{"hidden_size": 160, "intermediate_size": 320, "norm": "rmsnorm", "positions": "rope", "rope_theta": 10000.0, "qk_norm": false, "bias": "none", "init_std_up": 0.0588, "learning_rate": 0.00628, "beta1": 0.93, "schedule": "wsd", "final_lr_fraction": 0.0}
MLP neurons of a small language model. Each row is named by its layer, matrix (gate and up: input weights) and neuron, and shows model dimensions 0-159. Each number is 128 + 32 x the weight over its row's rms, rounded and kept within 0 to 255. Numbers have three digits each. A neuron's up and down rows have the sign that makes its largest values positive.
After each neuron's rows, "fires after" lists the tokens most often just before its 100 highest values on Wikipedia text that the model never trained on.

L2.gate166:108121107089096126137119150100215090187128113099131097109129123111106099149150109214179172150119122058152062131142157199138128139138091069128139118124113110171172080130130113099091111110090097131158113130191147105095101139155130092131171172134083142106065160185118107136077194161156149132102065113145121139075120150126144068057100186089120086101098151114097184158116085161124183087091101128074116125152120081124120158153129158145099126132129120130165129067135129131087160152123124
L2.up166:138122143143165077080118160109189136149155116145172131098166123132139090078128104187080148134095095161140067083155184194138168146107108139147084099152147150129137114173132112098149167121095097094105179157113144160124100146091194058105160157114170098148122100099137082114168151071110142114137137069152133106089132081129118196118107138142153149117133183132074084113102120123231117128134105087163167134160163083177107122178129103174133096059112160094135173106169105144142164153126103
fires after: " t", " T", " K", " B", " b", "T"

L4.gate52:165179119162124127094108118112140134066086068142094135125155130079108092122131109113063111173148143138159103133061093159152110083076113119126164189174116132093086092178144132134084141109080186117118140102104128055150193125113181059092126110118158116105102126157121170157082107079108150114131064090154133120179131089174151157127145138108165159135090088165126148087123090116146148129135094091123100172134135097133112104155127100086126128165118176203146199062184120084173103125133127
L4.up52:113167125101133137117139062112141195147158089147107124122175082136131186070154167144182122189098105118158139092139162098149098138147146140157100136134107182170067162069107148160137115140156120114162066140123111223163149167147126183152162112146107093159095139155147156186139144145121095107119137128138143064126120102115111104113117159209169085145135184148154167116094104088177145109159153072106101108203090114130189174092156112190131139105129152154129164137152124164106104098112073
fires after: " M", ")", "ach", "A", " For", " P"

L2.gate284:136124103097114147109141212066180145189101132110082127130119089056168147102091120105122083151074100153079089139134124117140140123045117119135122098144126161140192149144137116151143184138087124128046160161148109184193144111078120103100170158142130064176152119081124162134089111100083123105171153145129122165079096131049051122125120133129119104149097083135164131115155171145128177167155114141150126091105111090159120111111121177121103143136169162098126136094114179110098106170099181
L2.up284:130120164131144180112128176135167162174152142081110189131112108117176124118087129160109129160127151150125120138180165124140160091119149096161110097154136165119169167138156136161141113128066132120097162166121080116164137124094159097066155161124120114132137050126094161103144196123095132106197128131128108181099125053125052145172133132127150134109119127128172099183134192120129226174091103153143159074145114128131106151145142095147076169049171115071138195138174141159095161122095133
fires after: ".", ",", " ", " ("

L4.gate43:074138113103122074150124113093139138086122102114100147118107131204123110102140110093129086134115171176103171121087150146162097142098157153185135136190138095120095128127108070138063125153149120120164097185171146089131134143069110153210172134200158128119136108105145141156116140153158142087151129140103167107194098133107121125172142187178139134119114180169101150134117123173092203041117144107137160217106142181103124159084160141154113159141106107151125072171100155148133124158176163
L4.up43:149122141159147082097087074142196120160133131169118101097100093112183120141201145169193086172117125164165136131099147149142152141123125169119163101168108140187140137119161117117120061119128135152090091194101119120106130098089083129171129181215161088135152088147151151156121115134127134081114176188131168122140154127132091103149092165146171186104090096137101135155148066139138158121122152109180097181077189134094171096060127115119122139168110153147182153140137185133096115133192128
fires after: " am", " one", " |\n\n", " pr", " C"

L4.gate112:125187148102149055120113123169143059138154143102093105142129181148169109120123115155150136140123122140217139127204150184151116177194103097106143104157065142117156113141114067151168100163099163166163163079094101119086128144145172158099100163150137139191117138112190144154088137171191163100140134066159148099106139133134167081165162153142148169169123119101123097118150190157165128182163108129098066131103178148114092112148126140145143140118096163184109166146169125176143115090135106
L4.up112:095053186146137153123153177125175047128084121101129122090180108115106160177148107159072079103117117117139093076087182138103168161090149142119108090150064124174122168108098116121108141079104175122133069124104133095147096163126110138135128154135106133166175104110084108106098114134177153079109093076105091114103077091160132189089133120108122190166077112190174097103121157168112092144130121140067101145122135149184096062127129115088150142200137144102142147138126106165126097170110122
fires after: " U", " R", " B", " r", " J"

L4.gate312:075117111111131126104083128142128073123163140126110102157133162153087149104155158093144154036149114163136101061164178106131194113154139186116176106140137145132195089099149102140179169121072164110134115103075172141191143084150064090117129118165153134129134091163133169138139137136159123142184128115079116100115157139139080168106074125150080184154100143097122119097142124114187083159145057136169153090122141073087173127163095121111170139162131129179131150068121126137166081160174151
L4.up312:133100119143091164136178151119109078120086069109152145122165156161035157144122145127094098150156196097153146164081129158117143218129181159103117149151135138148082078091145122144180151094129131141132089071084161126103176112117114119114158156089126165085178090124122154085101199160071141075114166139140135119140162110150165126138159165116090148169132094133198090127085119078136107148071100151151172109104122120087111147114171168161116140113158163112170178152118147182109068126092103
fires after: " ", " j", " B", " J", " ch", " b"

L2.gate68:185072100104070139104136152111114119190130141153127125097091110178154171125128163206140144136132180133130083055181129119164163197073122159100141069113132139159138101156121113139128135129150177153125140081171138120028065104161107130139129098159126160087150088102155162091116079208108121130105140123126128160116117167125137102161162130150171166128181130113169106136132106167117106080148121186095064155145106102133152117085103155105169096135162180102133097189122075158128097103099110
L2.up68:194122128115133069129138173130150138135082110130201124144101111101127099129150132127142102104207140130139119152188149069086182096109192077058102160189136163176164129117106130153137106160134113128176152115172087156103097188131164105134140099174085142174141101160077161137147079089128087091104147126149112094138158111058099152111091173130177147173068124102206144105118139102112107120162165081158099143140090105111121120118154134138122085104087102096157085096158128084114088131168177
fires after: " in", " on", "In", "On", " In"

L2.gate223:079165147201136128148119113085072162117134202148072120089111124137092126118150072137139131162099099170130137140136139153142098115086127106134127147138104061164122125100168119162110085128138096149112089045151196133165111077099095135104106038156156123108155157113147128190152109140124073098137118122096102089141117073090138143155115114092134061122109150201077121139148182097100112125131151132139151161017156131150142126128142143118136102103138183095110075088118101103105074067128118
L2.up223:109180104089127164123202192071087174079158107103083144086116070117170110161154094044122096170108144132133085111131098118128072181088133192166161123111137137112133107177172125126145151163114156121150155114137123166143134118167067084163128134067104154113054165131072142106091137137130164120079144094137108079117110107109110134117155176147152135146088168147106125096095089134153169112063149118120118192111099110085189132144095125106196144160102169098163118094162150149149115115120157
fires after: " M", " m", ",", "M"

L2.gate281:102155151089133117135124137113115117060180134101156122127112115116135150151103114187134096072113157128188117114150122158119158157081144165127071111144124136141159088133146159160111119190154163147118159109065101142129095175132025125098099167175151124087102149192155105150111121136145136157154199165102171119056094124135137091154107130123064059143069163081104105096096090125122144111131159107128085134189149150128153168101172130226160161104160159110115096106138063136077111113128141
L2.up281:106172096064125139125122159139199168079203096180141148077137133074138177151081151152052136127128128195165065139144138104196094092125104151140099176138138146141132130135137132138158111097108142143210168139100093147147106102092099139099075151172127183164124173093110109126123137101084099088097117155144137134132115127119120070143169058074155108145139129131105116137101104094157117164138141134121124107080146181158077159079070147134151142176126154131144101156141072127099091122052092
fires after: " m", " h", " s", " sh", " H"

L4.gate253:129135084123141075117129120112115081178076136097117094173082158099134087145119181134069070161129151123145139169108087131120119079135107163129170123172179122066174154114083131136128143089132167172194138181129112111119075153070128160112115133167167121177145105164110125122073095174183174064110164095134093121141131055096128138144126149138115155163150139128123178123138148127162186201151109127129080133097124156195103092127158146101121124189183145126118080096102160077090121174153160
L4.up253:152107082106113159151145088156165141147150147083128114132108180095176127130104104167096159108116162128066171184088100129113130110135157156148158110091131107107130084186098116149169145092201160127114130156132158147106097048149124084147095123192117071121114179203154151120070121139131150185133142086121058108157123081122087131132058135132143149106218150131104173106111134093171195152145128180125135090109093141161149110110155113132119133161179156151147099084091165119074078136096133
fires after: " work", " mov", " P", "ay", " p", "urn"

L2.gate35:114138160162093135132140101145140128106101117170095141185148127196126156121111136175140116120091120141130117101197160168154140122127061102105122099107081096182121087129153125126136181206134197177113082149200162167113146172129085141141142118124107041128199114151108174229131112120163091143145103153173132160119121167150128152127104154212182090149122161148174119160155120138147098120123139066101099089098180114121128141153149132121093154114138103171114127132198116140147121120195143
L2.up35:108115111155171091139161126132114116161123151127166114103148133064135140133084160176113171151138167136113151138146105175104106145057115181175138143109140086147181160094093157134127152122159099126126143159155161185157163163150162116121196115094111078140131082112164136153112109120121154150196131114156094136110093128109127132109125167164160126087112228076177167099140131165084124103199143135121115137117174083085039146178180077101183115084184057115139137084114167135159124100152141
fires after: " ", " in", ",", " on", ":", "-"

L2.gate213:133115122143059160061135148135118122154160126143149097070190138126102092152097117147132081155138136119136141107132150137124111217176180096156117088115136161096180144148091083123159080152119148090158114148169136151120206106092192097101180104066131186143105130111107140158081114172142136120132096110098116057101108161105166136139134181107152129134163131116109084117150093110143124145064084115099156158106138159177101149119091161114147109108103111140190187074180106132152177148036108
L2.up213:146186152093141159124113117131093165127154190136142143085111105100176111097107113128159116131224100149146154152099161067086111111184057116159102154125155114096113122097144085134084105150121147083144085094138122134155155149097104107157124102136108133157120154156139083112157139165097097098169139091121133089120162182095156132057142169174167135166130171162184195140121170106090115129141185137088128141084125143143151178156149126081195173194086149171124185099140145180153119119139201
fires after: " M", " R", " L", " P", " h", " K"

L2.gate150:184128071145134063148081105087145121078109117152173157036112143149129133124120099110079087180147164135172123129133148166138133141173166098174098097137097121083173089160152188184171137143121133084181106107089116162086125096160153188194128153165181143116136142160155132070115066144080141127173126185132133099148096166135126084139149123129079110123055126098072101141160140167106150116160139116130183144084157168084109130105122121098079151089133151125136108186160075127119119107111135
L2.up150:143076116164138155108115085158120106184085120131205133050112113158074148125132121200124163143159179105144187178133072127156177063101106131079131167161090152127136121094091145115109227128106130141102152068100102120103197145095136173166125186110078079137133116116173109138136106132125111174126102136085158119161108134205106076110141144110087155128075101133093115130090146142092073070141172057125103135125107114149101141132127136138161151178118151120109133122175120110143148122164132
fires after: " e", " s", " h", " c", "r", " Port"

L2.gate209:156117124142154139145099149129122073169124109118094133156063094095141127074109142088158119221182162103127145124104139182113136122146187127104165210087157110083196112114158132105117180153158069115158095091090139087106106111104130092168097175058125136145150142169076124088121103077128078129139088131103088126141087125135118090127159120124146128050110107152131112106141065068115125157090094143165112099072118128138089191136101148122071116125122143136095074084077177109137101113088137
L2.up209:126136118109172170129129167171114125165101105082131115088129118093132150107122155168110092166139110105143164147105138193143120162144171146128099135094111112158073147113135072090165109178057139089126097127113161158153116099138162102173177148097086129072143182187070137088086122206163079086197103128100091136131109161136100099119118139095168146114068116074123080074130092143150106125116118127089110166098124143146166182182076161113144164177150194132157115045167135108114123169119120
fires after: " s", " p", " B", " Sm", " P", " N"

L2.gate98:094165153076135166093084191090089081128077117057129125079129149138113154098103133149151153139073126100149141110110175125169098133105099151170147147174159089116078105175138096118086085140109149069139114173129107141144178156142111160050168170109128142048119083128088105162153154123130183128150116141101119140087176189116171137138101115115148075129149118106068120111119104158170162106192080169129134109089084109179143156122173137110158171130150140114171126134118099108129148227140139
L2.up98:163137110168124157107133144100107095122085120190149146144109148136093142074135156133175152098103060069134076128113206162081102156101091123048123085194109102111160120140156132143130076091097121094109163149137035115042159111111163164088100192066090135138102168135114086133117141109152154165127128104137128119091137141097131100134125121097135144124092129103077118136131107137186153138058142179110101076158112106139152151146079129193099136076081123108132100107102114143166192133108114
fires after: " K", " T", "T", "y", "t", " G"

L4.gate92:105148140081146160173135164088191164126101096063120154153094123128101093141150121161090146115124124166156135124180131098084144134113137129113148099109154144143158136190137148169197169140094112108144182148113124181117158095086152115076149201137120171139161159167136156088154112090128181112189138105159083145141081132171138146146100205176183119132143201109114173113104161080153167095151094129149096121111152151162121148128090083070122196100092133149188090118188136066100117121116147
L4.up92:186189137091094171124115154117108116119106104165111189099168163100132100147103091130142128151094100084168146147155117141157099126116103143174128132087130082162134099106139145177147202090116170109071135135114141165112177126137099116134158123106068121144140150079086130154142094168115099100136150097071088158131090136131069119147184137175199137136088157135071105070068119078184117191109138145154104115102150125108122144132099137121094169154130077108090106184177127119083168075151221
fires after: " th", " N", "th", "0", " f", " F"

L2.gate51:148084117122117139161120117121159071074085130114188130147123140186098156084145190121105148123147140104173098092103122170171120147125145083071147135119128101143091135158105127129104180095118137114171145150192078097099139140139168164126122122114102120081107149121067156074181127126117179143111206068180098126117117082126141089118149142169162139141183075082126144147083141185100145099074159136189167185143121142112133186140155144132193109129133114129105141141121168165084061072077175
L2.up51:142179088093161130158122121094175152087164107140146156102128133142152095168142120138113097140132123126176094093119138144113134117154120101059105157078140173163177161162104121116111139159093108150151174136199104140117134167073129190140087145148138093100181151155151139102141082190180165123089205120084145145198095071116120086087126092114175148193194117095096111148134154122163196133102107153096122165153108111103137146145119173140174130213175153133146123106117102098123118104072190
fires after: " G", " S", " V", " s", "-", "G"

L4.gate136:129026122124129107115142179111094158195131150120207126100150153166079083092148158157175104162063134133089127112155164071079134066157148177161133106146161110143101103147149139193133192098105170163147117136139207150128114142108125136131164177142201192130097137104150116117107083095113100168149103122176131100094102121122129165121207131143127118138142093104117116176134163133096147133108098156133169118120158129164094112100115109126044116143154129112104120143152048119087115163163156
L4.up136:090093181121113093115094177126126118146093112148173153137129092157115097127109142167131143202084132107124168129153110140123129156114113133193074131127147125114141153068071149171176082133193153172150109129084086085105070103115170193121141144158177168066129153110198117138119140058147140126140092089116102144073138194146139105114116125095095165120095101085130122064102169143161121084060054113101104094159179127105108136119129118098169109117138143147115144144087080089060141146146161
fires after: " B", " E", "re", " c", "e", "ri"

L4.gate276:130125091099116086120080060174115138122151120095132173123170109110084128161074107132149124140181134166169161146117076139137146128134164114128096100142185085137136128137112109113093176126156170126129108090147124174146126090052154168161129149113133177144088133097133155170169064088131158141159167093143121118146138175154101139126059190148184103173131111092043105183161183197096130161105159141046123097136145159162079154150114132193069088139111128141147120148073153144161134127139151
L4.up276:082135144160120090185148157124156165138116184131129160158160075148171112159088187129133102142190159109154122100122084093092120098107180142170146145143119122100144116117099131119158113100148108094158122116131108154107131176121155099100093202093141141105049136088170121108086108063128111131128126160139142122119104133107110122126108059150157127082189202101074116098152196134147139164095150068077151165091159101170161110116096120147102143118115154107063099121078140212128172130185191
fires after: " St", "it", " L", " l", " Bel"

L4.gate135:133162154180104184141199154102102105097177150138100110112110156112079107114103117125055123099176077143124115124107174070119084172091082135119143143107127156051167162127166121089147096160161144120144089079151129068161145100090116159118113078101157133151120169127118139084078121179144096145086152146184110111198140138160182088114207132098124116087143159115080195135172165164086163090125053113132158117139115147123125106109084152102078142175102157091142114132109135130157096150127145
L4.up135:101148138117073146157090182090034122165163166080157154050052180096124166119178140115140097146133126192129171122122153101105081146119129135122144098086154075120139142126114099109114187151137114117157199120124143142140105107127112145133108159077144158120105150169148087157127066167095079099148135182071153092096121165162148163098102170111074130144118160163112117152087128166149132152150124115152091174077188177137079116101112084144174119103094149119145161144093165067137096110118161
fires after: "m", " k", "it", " M", " m", " Europe"

L4.gate77:128064165179082073101167051125100075139148221089107165160135142119104138178178078136124107119176110169133139125140106129165126122161166058090136157121129108092088121132122081106133151077119119138154086187145108115124100106132095119107181149172106119113153115102171120151078085146104189137113164110185142118080130187160104081086097079127131093156122096130158167131124099144063095120065182079170103110107169126108119104126114098145151119107176138136107089105147070126124125092160097
L4.up77:148127151081144114159148134118111156116113100148151163163129051085057147171109169156084073119113109122159131171091100080137144167147142101128162151146152137150139076148128166130117089120149161110144143109104096192136116084159151097198133075198146134132130134130171139115099047159170152102071099064138105143074097105092088142118109137202134135101132183113175068131131101150162081073178127097109104148116119117090159104099091099140082134154132166133121112153085154114136126047171176
fires after: " l", " player", " f", " L"

L2.gate93:186172161134151146100080166178135108094094169139166126110116085171058121116121131092178174090127148137129117099125108110112133108135113145085151166067106121121113124193161112170129089105127113131149108118095158126133121059118126061101116133106138129129102050154142120081069148119142096077148172128107180125122113140120109098181138055077171128090058082124171179082138134111097133107079117157120121094122041124156154118164077083106068107214144106151147142137139110125092149123140100
L2.up93:130153161158132163102135098136156136113108118130172033060133075167194149108103104152125124099140117099134139154105121063170094094126148157138028103120101137154153197161136079111104156147089087097147131123117102106118112119180128089076075149129143145108094072125116128088100087133109082133126095107158126108140129172064127123104175155112196162114094125127129143106116071172113127077057138143103108136144129047136101129182099118094135164167170159102111122135095145163142104169198151
fires after: " |\n", "en", " USA"

L2.gate301:185131113112092069079135095158110162138118198188063086145154116099110108110127116129174123133140123124174119130076175086127099059139146115090123108174145107111154088188117117139097137133131185088104170131171134124160128095064130093128165132140168135088169143179142145210087162134095097176165096079121136138134107098098112125146168142080162112159127156117138127096111138141105074196075096185170103138126094152112099095154156104131193117090146176097123132114168159105130071070148162
L2.up301:163151127088157103116128116161083189124138156141098114137184144095088145108161126152098120100151172119169159132079144179139125182143090103116128088138121073171123100147074061099196140136132098089085129120209130110133176163084137137161082150133120171117136097172158098122082179094123127080183161168132101125118115134097146149175188101177136101151123131137171114086110133074116182153112160110153137142111157117071098102168152136165133071072144148046132109120103155108126061095066137
fires after: "er", " Thom", " Mor", "g", "l", "en"

L2.gate75:078154120142096120099148135098135157091131067092086140178110075096120165138112191208175065134138181091131176121164135140137157091098148121178177097136134130086126133150120111187089199117148172115129142054124135124111153076105134124148127100140123135100127094136181154139156167141136123118152175170113171165112113145122097102073151150133178149139096110132154125110133128095134107086093114132168144061096131120199156117158149183057148154214166117120188190133104140152174159143102116
L2.up75:131164128084149140153140169174134105102129112114070157119163137169125139125147156125154134112093205082153121127190099126185082150076145150139127096116103126159138156105116152156111143121143141092128128070141066150130145083108101172145099084128115182126131140155135073161061155147142147136110178163118150155102116133105135162152142085176152174095136123158204102074089153129107108081133088069117134121090141138184134177162148190068146126165206093079174176140064154065103161110097110
fires after: ".", ",", " app", ":", " p"

L2.gate211:104106124114143142120118152104135141088152104124131171099112074136139124184138131187101133152075132150137083099094093158168126135136092161155145112091067152154155120183084123171115112103121141085183101117149135098151125145093091160123113149133171080120118147189122083137146125146158178090186143125165195118086118069130108055101101131097177139158160197155069135073078120121126075129136141088129117110134102170174124152143054089100179116157093157168134136070104153189065172088108157
L2.up211:077128085099176142155144122105124160083082121104136170163120164155149148128137151080111072112091140147082123090160076146107154169110134133132079110136178102149178162198120175121114152119134103104120041099083093163164096096067113126118112117177130098045062143134179169130134098117116147112125122148126120133137112101098103098115155117085154126123087159170141111087087063121144034101097058127089092170120162127111081167161106093168124165168117120142090112107181110148148146133094164
fires after: " j", " M", " m", " J", " S", " H"

L2.gate268:119127120133111106123137109102146070089122137100067142146130176100169201040055135138133111151135123135141180085101129101142172118062120055101130140157123096083097098161186138101130136067079135154126117091095159142157156114157166106148137144194173120137152096226159152095102141152133108144137197170109144170133090132130120116131123099122132078153073104132150132123146126089164159095179087158130080148122158119167060166110140143157107084106126159099146149150163154185128071142087115
L2.up268:165075081124101143125094146162141137123083128151112065125148151132183143088141159109133156144149104098128149179109150172114119107138129063129079152118163125148125127098141126082154137116134094108142094179178126133152121115147116190120072158105108141178156056127095052115128144124230147164171122120142096116017094147161161123113141184091084123119152131125188172096211135107066103134142171128137109114116175098162093163135180148098081115138108077125114093144145124136184122106113125
fires after: "er", " En", "lect", "y", " Ch", " Mor"

L4.gate126:100140147130120160178138126145081084143164185102082134147155158145142105135132098131138133109129180157107106165062197176130052145109127105085155073126162107081080089121150092108094140127171113123125092125089106122112081093147102114129100131186090114090115100163118109083111099127088134118122117109122113172078159098114209120148133118150131099141126115223138179098120197149106072112121175059150132118132124144135125161127163119138143100098059068120107158168131091133174179058184103
L4.up126:120150124091104103097112118102109102091101134071086144169173092090104130081143152162082107130133169116105105148176113165151109177131155143121171157135138150095106099076089162089113102107109089125068059153095087085148040109117121118163185113126150172101061135151088105082140098119157160133170076157138154081130145186149165133108103114152142099141125144150094144155085127104103126127092147116161172147143097099142214120152101103092105187203140142099144131178082178065078135106117133
fires after: "andid", " M", " m", " T"

L4.gate142:120110113151129120101077185123113132144112158149186137113131155121147183127144120170140177139130169164176139142121107138113067137124028043068162185109138138139179137113082066159092148116092114078148104145146095113177138139094110129128090089093130170076123160138051153154134151131154119106169084119160127069106163111116195090138093174067129139153173110164136134116085158124114075129145110106123118112103160082154116098119100143099132157109141140091246143116141131090117147123095134
L4.up142:048155143142121140153130164116086132125151145133147155131092126173142123100152068146124079163098110129133181114118147110085084119159157137149139063085064169119067163167131120135125069105167116050192174174141111143186096102183109146103096124116051079107147162165113184112119114134168145133120164097078133125164100143115093130140079111157190088114169163130160124108151125077110132124068093151131136139127137108099143088125144140114135157106110156081085070186121135072181089176159123
fires after: " P", " M", " m", " T", " |", " p"

L4.gate70:101140134225102130171123157138132091121127173103149141095130151130159131132092064164170052094100135133143108121150152166172077114095107117153113177127155146127171094092071133191116130132153157125139151147097095159195177162113131131112095092099116128125059197129113144118152056094133179100136118125125139181134106088097145147125200129095104178161131150145136125061132138198168088103135161162198147129099159135127153129105142089146139121127124145141139135130170106114215190184132091
L4.up70:125133164124129089154114160184104104170086140254106124148121145164135110156107170163056144106093151136121118142168120109103168166112111075123090149141141157098143099079140130147102102160120128207153148146150156100047140124127142125164165110144093099097166109163108165124096119126183168120126182108039161160129123144134157107138142167120132137118122117092065065097149097132170170142153139182152171092104143152122132156124128098188149133108139207181140103092191089163120134095141150
fires after: " Y", " I", " wh", " Gre", "re", "e"

L4.gate241:146074106125117099161164144136108175121113120131103098136146148131057106149094126148109149109091139148133095154098137120148142087166132089130108108184152132123156150177102125160142136101118172091083179164169110078092162150146057162141150118171141165118167164117172123097184092105159165145186141152101102064121172167136149218190156130142142125141151143136055181067135163111159140173164119065126118147170156127189126098153157113154190089128086133074118133139101156106163109136189070
L4.up241:118203145151096155161112165112136131156117081130182090160100072107146088154149133158174156124183191163152128169118101137141173108106134135154130117151167129181165107176126110142098140080103154137195101107158143127106148130119157138108105150106089166073118073141090084137147126124116141182159148102110120095151137107172148126133109091080153148111136110039177125139123132126177153136201061100082131101105153179114116177072167167184142151170197143171089114142185111141128133186082109
fires after: " St", " En", " p", " b", " P", " B"

L2.gate0:165113125093095154141139094100128195154101105103124154174151157137165060165137168120109119177143143172121128174094046154073098174118139142100124118116080178098172103083151189169170154132136129131119091072160129150128180151122129124117134111112134161150110135105098149123108145115148088163150185099094140187137148171127103086160116119131091146135081174154079125171164086168149162115159161161134180112135092157114151112066171144104107137183186168045134158147114127155140067178144070
L2.up0:152134120097088194121142099157134157128082129143163184118085112056140109111147190165115133142088083117096162151135103074119110113141118102123158105128194129083098184149172210127175137113143114111110137138094092199183097179183111136188085095116190098100088134129138110087135059090117098135149159124093085134091194172098137079106110124076134154143093131107110082153126071136115116120118120154109132087158126181119139124110129123129141150114145157110162137069122130205129127178164072
fires after: " ", " ("

L4.gate90:125112084129118143146119118186156168180049096101155148099053135121145165107131143164138130150096051106136120183094125162131108169157177100112114153140132152100130147131127144110146145115146164183107151148071090166144161150065112154110102124137115094138111135125164176171125098074119125167129162161169152079126132118063149088198115138130148094188067210102130175137040120141120106073090086146159111142065107104131134114083134122097119113104115181149158122099136059091137111102135162
L4.up90:101135177143147138142088131193120093150111119083155136196131121174115153153138083160124151150073150135184095073083117183122134107131068129158107188108143161142168129085119155149177142112099131092101112175173151113140187117100175159137133092163123076155101174124100151068172095144120122139117047149165123130131130134098128130132156111096091148163086102087198132106118106112135140087077141115128146151077165144094210088103188148167146138210106132079097098160153161089111100127123161
fires after: " H", " C", " m", " F", " f", " b"

L2.gate304:138157087066144140091145137128061115139112128119080122114100133125121103123112127083165195139151071164127115123144166166147099158067126122128089113128123145135104178115163111202150112113159153157155173090135111117137126166133064140163141101166095174100090076097131097145156167179153093121081137058134133113123149160111078151120115118172121085109085143128147122140140186229108096129087090138131145188160136132135168222175149127100221132134165086146103141121150148165076137162102111
L2.up304:110135182133176110127141095102156097149137128112161157112101089124081138175141098132081110197132131182111083125108169109110068114153085137163101094114087090163166076101138099108116121190119087135166111137098163124151200152095156098134164057102186152096116135098105140185089159113175109168121149176158112142204099125115117062105193156141090129094124140162158142105093138117066134128144076172163132122116135156134115083096102145128050128064120148122088133106090152114149132171177089
fires after: " man", " M", " re", " imp", " Man"

L2.gate103:174126107128122066118166070131152135091152139143141161151163137115163167083112192155097136158134086139157124177153150179098175181132160171173088059143119137138182145124109119120101112156138138173145090048121123111113146164082074184120146153167133137108086075126088079124179112091081167161096188123123080087132166158149131133156143210155118105094097098134113126137158100126139169128172097156071123101134185152147134088110134102189099138151088142104090160141136085172115111108183100
L2.up103:157072175147104100132099109149162133094098167120085143172108123061087084173127110173095151107184136157220115113145156139179163090121122140105104128169121105081116160120191133139179098127125100141121151160137179119111111104140121091177129132099145145087116090123153158174075129125103176135120140143167117153152140071166109119207076146091100137111078120115173107170145193103113104164157112150166163096130173148148060093133134146124115145113095125055121087159112125172144046084097106
fires after: " h", " H", "er", "h", "H", " le"

L2.gate220:111109168153164109102120089140113104147155147157142121189124149117173119143145107131075100115112110125119131089110076101150167081113180149156102103142105088095164107038123148112117195108156077160133116129069134117166122116136124147129136116091151140082079145035134175134178054134121153109088097106145069128113109137074112097099118159107111148070104144137122171133063171183160087097123071169110168117134173166162165121146137114136160141124212148142097109193122141197085105144157131
L2.up220:118150108184141168125120083145136171121085137151063162185082141167123032117095164126086136089184174145138149132126158133050164123122079105078109155146099131111163121070135099152081107161149114107221130133109197071152106177135162122155158160080124125100102111154113104163148086100181134111145093127123077113138106122135070132153106087086162111106145138129170174111156133075118128150171154129129165131121129161188128146122199121188157083104109129136123107121113143114128082092130184
fires after: " h", " l", " St", " ro", "le", ","

L2.gate87:136156110180118178061141112119079200118148085165121079157116124110081131146149110140121099099083178160086113189094043134144165161175157122102141112177131155155126137108168107130085062125125146107143119161153093065177075099166101152125137116160103146119115142129134159168105071134080100115179145084142103096088151095059157105104129172131173115123134078123106096139129120141096125073129158158117140166117126180120158187103079091098193098195098167117177139115107116130133125145099168
L2.up87:117212153122096148055122086096082158114206116168101127126101170080083090158142119144145109125117149142126121119151097084178137109177126126179172146158136168150127109114132092138123096125158156136134129194104094138174133114096077109113089154126132149157159176131144067201112117175154173070149181095126179126079115111093128096171100115185144124134126138142113088057179144075103085092112126135133129146154132217149163111069087120140137163134130197160160143128101112139133092159148156
fires after: " S", " s", " the", " P", "ax", " M"

L2.gate263:156117114163132164127081094143103130093193185129156157105156124137114109120130137141178099120134125098125133087101120069151119098060073155133143123157154103199077153156113163147104108126108141123088182119143131133113125174152096060111132103166121125083149076118080190088058142188123111074162134077101118084150125181051128122170100101138167158140132157108121068112173178123108162080095141118069092169148082091139129205141128178184075133132127155168140136147138109147147110129162117
L2.up263:099082173133153119139153079131164107099125138142186138100157075198073187136146088089188129117113102102145120112099150069155092131152055090133112147135140109157116107115127128192076103124106097145087183126157135142125152132106124067137122115111112117059130098121095153139134103108128164115097142116110130125145158124124100116104114108172174166075136176095107073086108122153115186071064151065057191094079126107134105139197081159139085146104145119165096094122106103135171142147184085
fires after: " |\n", "ated"

L4.gate42:186166116119079114122102095096126179119104093115179163126142169133201093108166115123114082142146156128126086130116095141139070161142108146071139097123099142180193220110082147111083092198071135139126213147154136120129191081187140128162122195133108160121150097186080115166072143108127160119080122109126108118097140137117113111113099111176124167120157136139144092118123132140083153085097090128091148111093158130099134140189147150103125134143113098087128092081187121164136066138162151
L4.up42:146148106152098052106097150149068130124109156185185115182128160069108137141124071163095125106130177103169105131122148167153053127075153159093140164176119139137180168137131143136126173103066134077108165144148147126153180115108125071159085086128161117168174085108149123110140134167138056120194121105082116079152135080111114145128118129166133092132137119147158135124139089168126185079101125148149114134134147146111152071122162142121076125168098159093160070170157096153121201141193147
fires after: " pr", " the", "C", " P", " C", " p"